Part of a small language model's weights.
Size: 8 layers, width 704, 8 heads of 64, MLP 1216 SwiGLU, vocabulary 32768, 78.2M parameters.
Architecture: RMSNorm before each block, rotary positions, no biases in attention or MLP, untied embeddings.
MLP neurons of a small language model. Each row is named by its layer, matrix (gate and up: input weights) and neuron, and shows model dimensions 400-463. Each number is 128 + 32 x the weight over its row's rms, rounded and kept within 0 to 255. A neuron's up and down rows have the sign that makes its largest values positive.
After each neuron's rows, "fires on" lists the tokens most often at its 100 highest values on Wikipedia text that the model never trained on.

L5.gate120 [134 123  85 172 124 148 106 140 151 135 132 156 102  96 142 149  55 137 158 159 151 150 117 138 159 184 142 107 103  58  17  97 141 131 141 100 102  66 164 141 132 151  70 131  62 131 180 140  82  71 149 124 114 161 108 180 146 160  94 197  79 131 149 116]
L5.up120 [128 125 107 130 104 181 141 120 251 138 168 155 113  87 134 144  89 141 129 142 176 111  61 173 191 138  94  70 145 163  41 134 149  93 150 103 110 185 134 161 139  34 106 156 126 118 162 173  77 136 159 152  81 199 115 120 108  99 142 101 133 133 166 187]
fires on: ".", " and", " 978", " ISBN"

L5.gate757 [100 122 100 113 162 111  97  98 173 118 134 128 124 122 127 120 197 144 114 179 126 136  84 124  92 133 105 104 152 129  89 139 142 109 160 137 171 109 170  56 115 138 153 152 152 110 133 168  97 128 129 197 196 167 159 122 154  83 149 108  86  92 128 123]
L5.up757 [157 142  92 137 164 165  95 125 148 110 109 117 142 116 175  95  33 102 134 137  41  82 165 150 169 119 149 149 115  82  59 116 168 139 152 190 150 130 136 188  74 124 130  81 170 157 158 122  91 125 113  35 131 133  90 119  73 116 113 125  92 183 134 134]
fires on: " and", " at", ":"

L5.gate46 [143 114 157 101  97 125 168 103 119 164 179 144 148 145 181 150 124  59 115 147  93 169 126 123 120 142  94 117 108 124 141 131 138 123 155 162 106 149 168 148  91 175 114 138 147 116 150  88 156 132 133 153 154 150 117 158 100 130 151 135 132 169  80 123]
L5.up46 [135 135 141  99 129 110 196 176  54 171 133 145 108 161 101 135 136 139 159  62 112 152 110  96 148 139 165 156 197 173 126  48  58 118 115 145 108 206 121 117 136  90 102 119 136 156 108 109 146 163 125 179 160 139 123 147 123 181  87  94 189  86  88 133]
fires on: " this", " no", " if", " has", " This", " not"

L5.gate952 [100 100 108 112  64 150 143  77 120  72 155 104 150 114 124 149 143 136 113 126 172 135 155 114 130 110 176 108 120 116 101 195 139 141 127 129  97 118  88 161 138 168  70 155 107 158 101 142 117 141  91 146 136 109  81 122 102 142 115 206 168 116  83 120]
L5.up952 [ 73  75 147 144 117 112  83 176  63 153 153 139 129 140 153  82 176 139  98  67 110 113 105 164  99 140 145 101 138 187 118 112 135 112 131  47 115 209 137 161 118 164 144 143 147 123 111  99 110 156  81 133 102  90 164 121 118  94 145 142 143 121 158 110]
fires on: "–", "-", " played"

L5.gate322 [163  89  92 118 146  67 118 155 161 222  48 131 127 109 119  81  75 136 193 107  78 133 178 136  95 159 137 148 111 102 118  97 100 162 115 138 122 139 136 122 146  59 108 102 146 119 178 141 151 148  93 118 141 131 135 164 109 108 120  96 134 138  97 160]
L5.up322 [ 93 142 141 125 157 108  86 159 130 184 129 123 159 120 111  89 169 140 118 160 135 108 125 132 211 129 107 141  99 121 194 137 158 111 157 101 113 110 140 113 104  94 152 163 137 127 125 174 134 110 179 134 176 133  83 133 169 101 105  74 116 116 200 153]
fires on: "."

L5.gate657 [129 166 173 155 127 113  85 128 119  84 117 145 102 144 127 204  95  96  67 104 150  97 143 160 168 204 172 140  81 116 121 145 104  82 125  60  92 130  81  76 105 151 105 135 166 147 175 133 148 110 163 136 109  87  74 138  88 176 153  58 119 120 148 169]
L5.up657 [153 178 152  73  53 127 108 114 132 162 101 126 136 150 155 138 106  87 178 156 147 144  78 169 182 196 112  99 129  96  57 152 155 152 134 158 122 118 142 117 167 118 147 129 132 112 195 142 174 136 154  94 119 139 110 110 123 111 108 138 142 182 151  76]
fires on: ".", " ", ","

L5.gate141 [149 140 125 148 129 129 177 112  89 150 189 122 170 104 137 111 121 133 160 155 122 109 106 113 104 171 149 202  76  74 121 120  61  93 113 135  85 105  89 128 110 120 148  85 141 104 120 164 142 146 105 107  59 138 117 146 145 128 145 170 144 106 101 190]
L5.up141 [ 59 186 120 130 144 153 137 135  85 128 121 109 151 135 100 119 153  91 103  80 133 122  99 102 139 152 118 121 118  76 116 154 165 117  95  32 162 159  93 136 105 131  80 183 232 125 105  94 114  55 105 150 129 130 156 141 128 162 151  92 176 153 125 140]
fires on: " |", ",", "/"

L5.gate998 [128 148 175 134  86 143 145 108 148  63 122 129 143 138 129 169 103 116  93 201 153 117 146 157 146 134 155  67 206 150  99 119 151 111 126  94 129 141 135 151 109 195 141 119 110 186 140 127 183 164 150 141  97 136 179 161 150 136 133 119 124 135 109 116]
L5.up998 [100 119 213  96 150  82 159 125 133 178 149 168 106 119 124 143 102 153 126 152 141 137 125 148 141 154 154 157 122 148 114 114 166 127 157 103 160 175 144 141 108 138 146 104  83  59 155 116 168 148 178 108  94  93 155 108 151 120 166 121 125 146 115 100]
fires on: " |", " it", "OL", "/"

L5.gate1038 [141 139 111 132 125  69 136 121 139 157 110  93  99 121 118 103 103 106 102  74 122 143 123 156  99 123 111 166 105 136 148 134  82 144 162 125 134  95 147  93 117 147 113 154 184 151 131 141  98  41  88  50 172 139 123 128  95  72 189 126 107 141 113  85]
L5.up1038 [106 120  72  76 131  97  83 131 131 131 129 132 137 137  92 101 120 123 115  94  90 139 149 139 179 126 183 126 130 113 170 130 180  92 135 154 136  85 120 121 101  75  94 126 143 166 131 105 127  82  80  93 120 116 146 140 131  62 132 111 145 116 143 129]
fires on: " |", ";", " −", " that"

L5.gate948 [181 114  68 129 139  96 129  90 157 109 143 108 115 192 174 120 131 106 131 122 151 119 115 122  73 149 149 124 168 134 119 101 139 122 163  93 130  91 198 141 144 152 116 103 112 132  80 150 146 117 135 141 135 123 167 102 105 118 118 122 145 135  82 149]
L5.up948 [118 134 114 144  88 126 200 112  65  94 102 133 192 105  64  95  81 150 143 175 124 107 165 115 129  46  57  87  73  89  98  92 147 104 213  78 177 133 173 141 185 135  91 134 198 106 147 120 126 151 137  99 125 147 172 135 150 155 110 111 163 170 109 144]
fires on: " had", " have", " not"

L5.gate966 [ 99  88 150 110 112 101 101 183 131 112 147 135  92 142 157 137 124 143  94 139 160  96 115 131  96 118 157  90 130 181 151 175 174 174 160 127 110 104 124 150 115 111 103 138 144  93 127 111 154  62 153  55  90 153 114 105 141 105 112 136 102 129  98 117]
L5.up966 [ 28  81  93 134 138 131  70 137 182 154 113 182 134 142 153  60  99 146 116 135  72 126 163 145 141 204 175 160 157  85 171 112 125 124  73 119 155 173 108 144 139 114  98  64  96 112 145 150 148 108 128 137 159 173  99 106  93 163  93 147 131 151 102 134]
fires on: ".", ")."

L5.gate1095 [170 182 163 113 181 172 148 135 114 121 161 135 114 120  78 143 183 113 138 136  76 178 101 144 117 133 164  79 157 105 130 106 133  46 110 138 162  63 138 142  86 116 122 133  77  46 144 115  70 172 109 149 115  82 132 117  84 134 104  78 108 113 124 111]
L5.up1095 [143 174 159 106 107 158 153 106 172  90 103 124 138 181 115 152 112  91 106 146 178 156 134 200 136 162 172 115 126 132  77 104 126 153 157  57 146 142 198 129 127 122 162 134 129  66 122 139 106 173 139 123 130  32  60 132 108 104 135 116 100 100 168 135]
fires on: " and", " released", " She", " st", " role", "We"

L5.gate774 [114 149 172 113 185 158 128  79 195  99  91  98 142 202  76 117  91 153 133 100  92 137  99 166 112 154 115  55 150 153 110 144 152 126 153 202  97 120 141 100 119  95 132  47 131 114 128  90 110 121 159  86  84 148 152 155  46 143  99 149 151 147  78 146]
L5.up774 [ 93 145 110 137 124 154 158 144 125 127 154 146 171 148 136  89 122 201 135  85 111 139 164 141 115 111 166 162 136  66 146 146  95 113 123 145 107 143 157 124 105 149 161 112 167 162 135 132 108 152 127 143 111 133 172 131  56  69 154  75 132 101 104 114]
fires on: " to", " |", " +", " was", " can", " were"

L5.gate1082 [174 112 101 125 211 143 152 127 131  80 159 129 104 129 124 137 139 194 154 128 150  87 128 141 145 160 174 118 106 133 183 185 130 193 127 146  74 140 125 197 125 176 161  70  89 130 157 114 129 182  79  79 135 178 180 144 129 156 144 129 196 103  66 148]
L5.up1082 [167 102 133 118 172  56 168 126 124 118 138 115 151 112 137 170 156 136 120  96 172  47 134 157 145 100 140 128 158 116 198 131 118 191 127 132 145 103 133 146 106 171 150 130 126 173 188 141 163 137 142 105  97 128 157 128 153 148  86 137 190 151  81 141]
fires on: " |", "a"

L5.gate200 [140 139  86 153 187 153 114 102 161 149  92 116  92 166 175 161 141 181 147 134  80 104 157  88 138 165 123  93  75 151 180 132 200 123 120  78 127 132 137 138  85 143 126 132 235  62 119 161 134 160 146 167 114 132 135 220  74 115 150  60 116  97 136 129]
L5.up200 [115 153 112 184 103 117 115 182 132 128 173 112 126  78 125 114 134  69 164  66 124 188 152 170 127 132 150 148 121 120  92 145 102 199 131  90 138 115 152 147 153  91 107 100 110 105 117 155 133 171 119 114 118  71 101 113 113 116  95 121 182 133 118 113]
fires on: " the", " for", " in", " |"

L5.gate61 [146 123 154 142 128  97 123 143 102 152 130 104  80 123 104 132 119 150 144  79 162 102 185  99  88 188 148 151 236  87 119  86 191 135 163 115  94 134 118 122 154 106 129 143  83 130 151 131 142  44  75 121 152 168 145 155 110 157 179 162 201 126 138 138]
L5.up61 [161 127 110 124 118 132 104 133 118  54 150  88 165  92  98 144 120 130 120 115  87  95 110 185 142 155 125 125  55  71 166 121 143 156 110  79 130 187 114 127  97 123 108 174 106 141 145 169 118 120  65 153 127 111 162  92 138 169  76 135 137 112  97  96]
fires on: " was", " been", " won", " as", " had", " is"

L5.gate269 [155 127 140 183  86 148 110 129  91 149 122 121  66 100 160  63 140 116 125  93 132 102 154  91 147 123 118 144 117 158 135 134 131 116  95  47  88 151  76 148 139 169 102 183 105 200 150 137 105  73 136 114  99  78 139  91 150 141 127 146 159 110 119  97]
L5.up269 [128 112 176 101 101 129 154 118 124  77 100  84 147 164 105 152 126 119  83 104 174 139 131  54  99 131 139 100  75 135 159 107 120 163 138 147 102 100 108 122 179 137 120 168 141 147 166  96 148  69 185 113 145 122 168 113 193 120 147 149 199 132 130  82]
fires on: ","

L5.gate167 [129 134 163 132 160 148 127 184 218 144 108 110 111 139 178 114 152 133 120 124 149 112 144  86 105 125  88 129 106 128 116 103 146 145 108 115 149  68 213  47 100 159 140 166 112 143  83  81  85 124  93 119 169 132 123 143 173 173 104 130 115 151 101 144]
L5.up167 [100 161  69  93 129 131 134 151 125  77 188  70 228 155 135 169  86 167 114  81 112 110 104  91 174  61 153 133 142  98 161 111 141 115 139 206  62 112 157 132 136 152 115 156 114 129  76 112 166 108  95 180 113  62 117 181 126 175 166 189 135 150 131 170]
fires on: " and", "-", " W", "–"

L5.gate181 [114  62  58 146 109 138 133 142 103 132 142 128 103 146  99 110 174  98 180 122 123  89  50 146 160 140 148 132 130 152 150 162 137 157 151 123 132 160 108 129 115 117  91 138 127 146 125 108 109  44 109 115 134 126  66 165 166 100 178 105  93 120 104 121]
L5.up181 [132 108 110 126 145 173 134 109 119 133 174 135 143 164  99 101 170 184 144 118 103 114  74 101 140 148 186 133 145  97 160 136  94 101  86 124 131 150  53 131 127 118 114 165 109 116 103 160 101 147 164 141  68 193 151 118  69 110  68 132  90 194 110 147]
fires on: "\n", "-", "C", " career"

L5.gate230 [118 139 157 145  68  83 119 140 149  83 167  98 124  58 185 125  64 118 125 146 111  97 131  95 126 135 145 119 155  85 105 164 146 161  85  98 168 138 135  83 135 140 108 187  92 175 152 112 119  93 104 189  89  94 170 121  94 104 108 110 129 122 120  78]
L5.up230 [119 126 109 107 133  94 145 128 151 176 152 129 128 102 118 120 105 127 140  55 148 108 145 175 167 149 166 169 130 196 112 105 154 129  96  93  91 145 110 117 117 119 107 107 107 107  65 114 150 138 167  71 120 153 179 131 163  98 145 141 162  84 144 167]
fires on: "-", " in", " by", ".", " without"

L5.gate15 [ 80  94  87 145 112 131 110 141 115 119 158 134 176 107 109 186 218  92 198 162  94 162 130 158 118 128  99 180  84 105 116 125  71  77 153 100 159  81 137 185 106 115 132 100 132 132 147 135  87 122 103  99 135 126 131 166 132  95 142 149 117  54 106 155]
L5.up15 [122 126  97 133 152 137 115 131  75 115 138 153 210  81 136 131 156  72 128  74 125  91 107 169 138 117 133 141  66 104  87 175 127 151 128 106 180 130 177 142 103 127 165  65 123 136 108 119 116 202 116 117 136  86 157 159 103 145 130 118 125 128 131 123]
fires on: " and", " he", " also", " I", " she", " or"

L5.gate959 [109 108 156  58  61 111 129 139 147 148  51 190 132 121 112  89  93 157 140 109 108 147 144 126 196 132 144 162 152 171 110 120 164 133 145  78 161 156  53 124 141 120  97  90 109 129  80  84 113 131 118 167 138 124 105 112 112  77 126 101 151 146  92 100]
L5.up959 [107  45 124 136 166 179 100 121 151  86 119 158 159 129 146 120 112 106  92 127 151 117 134 119 157  64  84 131 125 142 145 138 250 149 145 152 134 172 107  75 112 125 112 139 126 146 114 106 114 199 191 122 140 124 153 134 117 163 101  98 135 101 157 148]
fires on: "\n", ":", " Fin", "Sh"

L5.gate599 [160 137 108 114 166 139 150 111 157 166 138  99 131 120 137 124 113 153 144 119 133 166 151 119 118 103 117  99 107  89  92 153 127 130 129 152  90 135 102 141 122  75 126 123 102 119  96 129 120  78 164  99 134 156 107 121 124 109 153 131  99 175  96 135]
L5.up599 [122 131 112 111 162  99 131 102 167 110 145  90  96 105 161 123  90 165 159 125 105  77 146 195 105 164 104 103 122  88  98 177  97 144 172 117 163 120  93 130  86 130 142  88 119 143 144 134 180  96 111 131  88 154 121 104 113 139  87 102 132 129 173 164]
fires on: " the", " in", " School", ",", " that"

L5.gate697 [131 123 133 143 100 149 113 161 168 130 106 131 134 167 179 157  77 138 155 146 146 189 139  94 172 129 149  96 104  66 139 110  84 209 129 126  74 159 162  97 105  98 101 163 118 108 161 135 119  91 119 130 183 163 130  84 181 167  96 178  85 114  98 138]
L5.up697 [147 143 161 154 127 124  94 178 100 137 126 117 122  89 134 116 168 155 147 135  95 161 122 105 143 145 161  57 108 123 155  99 107 109 111 125 136 129  91 166  95 126 105 150  96 131 158 153 123  80  97 143 122 115 114  77 119 138  89  76 131 129 129 115]
fires on: "==", ".", "==="

L5.gate1022 [106 125 124 151  95 156 124 103 102 110 105 121 166 140  73  83 170 137  75 122 177  99 160 125 109 103 112 128 139 141 141 113 123 112 149  87 108 135 138 174  15  50 149 159 136 107 126  72  93 150 134  79 122 188  88 117 137  76 128 106  61 127 146 126]
L5.up1022 [118  86 191  67 118 131  95 144 127 138  87 178 121 167 127 142  42  92 160 129 129 138 145 117 120  40 120 163  69 142 142 105 136 106 150  75 121 130  97 120 144 141 139  91 131 130 164  87  88 123 101 122 173  35 144 163 186 154 154 152  43 112 150  63]
fires on: " |", " well", " first", " college"

L5.gate131 [109 130 167 133  76  94 104 141 154 136 152 117  86 156  95 138 114 187 132  94 116 165  99 171 124  11 143 150 118 102 122 100 101 168 156 107 108 161 142 153 142  78 160 177 151 152  81 130 152 128 180 117 141  51 128 117 118 107 155  97  89 164 145 116]
L5.up131 [109 127 191 115 151  54 147 133 131 178  43  99 142 121 111 118  87 159 114 134 116 111 149  97 140 143 153 143 118 174 168 106 109 178 105 121 150 211 133 161 141 143 101  56 104 152 101 132 115  89 127 156 109 146 109 152 140 132 110  71 186 124 112 127]
fires on: ".", "\n", ").", " ("

L5.gate401 [141  63 201  96 152 102 170 106 161 155 104 124 128 133 122 113 119 148 109  85 172  92  74 144  36 149 160 119 135 121 138 155 120  86  89  84 102 121  78 143 121 136 145 117 101 150  82  94 115 126 128 163 120 109 113 113  83 171 111 114 170 106 109 152]
L5.up401 [101 122 128  88  94 125  96 144  66 167 131 148 132 160 161 110  75 121 130  46 198 131 107 115 151 148  43 110 113 176 116 150 136 119 101 118 127 124 166 169 151  56 165 102 125 102 114 122 161 108 149 103  92 124 149 160 126 137 124 144  77 119 124 144]
fires on: ",", " |", "And"

L5.gate920 [138 118  83 182 140 104 116 160 123  88 104 155  60 108 135 144  78  78 158  97 178 122 102 104 187 156 149  94 184 108  93  82  78 135 141 218  94 113 120 116 129 132 140  69 150 188 159 168 107 138  92 107  78 151 120 126 132 128 103 155 180 135  95 157]
L5.up920 [133  81 132  68 112  42 127 104  88 152  54 117  98 102 170 105 129 145 150 112 184 181 151 106 124 172 121 187 169 110 147 152 179 130 110 115 175  90 174 158 137 159  85 128 183  77  88 175 116 138 166  94 159 111 153 130 155  95 143 110 133 109 140 106]
fires on: " as", " \"", "/", " called"